Weights of a small GPT-style language model, trained from scratch on English Wikipedia.
Training: a variant of Muon for these matrices, 6923 steps.
MLP neurons of a small language model. Each row is named by its layer, matrix (up: input weights) and neuron, and shows model dimensions 16-143. Each number is 128 + 24 x the weight over its row's rms, rounded and kept within 0 to 255.
After each neuron's rows, "fires after" lists the tokens most often just before its 100 highest values on Wikipedia text that the model never trained on.

L9.up8 [126 136 142 165 160 141  98 148 127 117 136 174 115 148 126  71 106 104  60 150 126 128 146 124 101 136 155 118 156 142 129 145 115 107 103 101 128 142 123  96 126 130 116 104 119 131 142 100 112 120 116 142 126 129 133 154 118 167 144 125 126 121 117 133 139 135 156 154 163 159 116 147  20 144 119 135 176 138 134 136 116 160 121 135 124 123 116 146 126 122  96  81 114 148 191 103 116 147 114 151 143 123 152 128 133 127 117 148 141  96 136 138 132 141 143 127 147 138  67  77 113 156 115 127 112 140 106 118]
fires after: " |", " r", " from", "|", ":"

L7.up357 [132 134 131 133 126 160 124 186  75 126 122 155 133  80 138 151 122 125 146 134 154 115 139 136 103 124 129 139 125 120 136 165 161 112 115 111 117 138 159  94  99 179  71 101 136 139 138 119 120 114 108 151 126 153 165 126 102 163 137 113 152 116 125 128  94 112 139 103 117 129 167 154 122 113 146 166 163 102 107 101 140 147 107 118 119 138 140 107 138 116 114  94  72 131 147 131 114 140 106 154 146 142 183 148 105  60  78 154 128 128 129 142 154 166 109 138 147  93 116 136 116 149 149 119 126  78 125 123]
fires after: "1", "\n", " a", " had", ")\n"

L7.up139 [160 124 107 118 136 114 107 157 136 125 101 123 140 139 133 148  84 145  82 144 152 128 136 134 117 142 127 123 116 122 156 111  99 116 138 114 127  61 178 117 122  93 107 108 108 113 120 124 104 137  70 133 120 118 134 140 146 148 162 134 110 121 165 167 126 110  87 113 183 184 124 116 135  93 120 139 139 108 131 144 113 113 132 129 168 119 132 175 163  91  95 116 120 136 174 104 113 117 107 134 151 123 105 128  64 153 126 124 104 103 148 130 109 141 152 134 165 146 149 209 146 111 145 163  88 143 156 111]
fires after: " with", " had", " has", " have"

L9.up594 [ 99 154 130 120 159 134 151 133 125 142 145 153 119 117 134 135 160 125 106 138 145 184 158  73 152 105 147 137 172 129 119 157  92 126 116 128 129 133 109 146 134 104 161 110  99 148 106 190 115 166 123 125 130 158 121 128 126 102 116  95 153 122 127 113 148 117 116 141 149 144 140  93 125  84 111 137 132 138 101 120 103 125 126 154 134 156 106  89 183 111 146 119 144 128 119  80 154 114 177 144 125 157 156 115 161 143 104 136 132 131 116  89 123  97 122  93 104 113 142  63 109  96  97 146 158 165 121 137]
fires after: ")", " |", " Albums", " –", " -"

L10.up615 [113 105 126 125 106 155 148 132 176 111 164 118 109 105 119 130 149 117 101 132  99 100 108 133 145 146 119 123 108 159 132 106 128 115 143 149 125 117 144 162 130 163 139 118 141 135  89 138 126 164 167  94 150 117 106  58 133 154 105 115 142 134 173 140 146 125 125 114 114  93 153 117 148 122 106 148 122 154 115 151  91 100 136 117 112 150 122 150 162 137 144 186 139 129 148 138  72 129 111 122 181 169 122 141 153 106  71 108 143 124  79  91 124 119 125 147 120 120 116 121 151 111  99 137  50 125 125 122]
fires after: ".", ".\n\n", "%", " older", " or"

L7.up587 [144 118 144 110  79 188 139 128 168 132 120 146 135  90 155 127 127 141  66 136 132 112 124 141 116  77 151 105 138 110 138 158 128 140 156 143 146 172 155 112 113 136 109 142 114 126 107 151 111  59 118 133 112 130 110 147 158 141 110 149 123 146 174 132  89 113  99 109  81 112  95  99 106 137 128  97 183 151 110 121 134 138 161 125 113 133 117 145 127 136 153 138 174 111 137  75 117 166 107 108 120 120  77 119 111 151 150 157 138 126 121 135 167 131 134 160 110 124 118 138  83 121 116 127  95 157 154 101]
fires after: " he", " He", " had", " who", " has", " have"

L2.up191 [116  83 136 104 134 146 146 158  81 145 113 129  88 107 124 106 177 160 122 102  67  98 134  99 139 135 138 120 144 117 140 162 123  86  93  98 126 155 121 126 146 122 105 129 136 104 115 107 164 135 131  90 153 136 167  82 103 130 111 101 164  67 147 102 138 161 120 144 149 111 157  94 138 144 139 143 123 143 159 141 126 130 145 116 126 131  65 102 171 122 146 132 152 138 142 157 178 124 123 133 129 113 180 121 138 127 111 128 137  89 144  92 120 120 125 132  92 170 131 134 139 134 154 134 117 156 115 102]
fires after: " |", "|", " ===\n", " ^{"

L10.up309 [185  85 157 183 119 134 116 147 122 110 117 129 140  83 116 142 165 107 129 117 140 113 141 131 110 137 123 103  82 123 155 126 140 125 145 123 121 133 127  96 127 119 176 132 166 107 157 110 133 133 109 150 110 128 129 142 137 136 140 199 152 110 131 182  95 123 147 106 115 124 175 103 123 105 177 153 126 100 103 158 114 134 131 120 134 114 117 127 184  63  98 122 114 132 183 129 142 119 151 168 117  95  93 116 119 115 142 119 130 105 137 128  95 130 150 133 139 154  75 134 123 114 141 178 108 123 134 121]
fires after: " ", " R", " S", "ok", "A"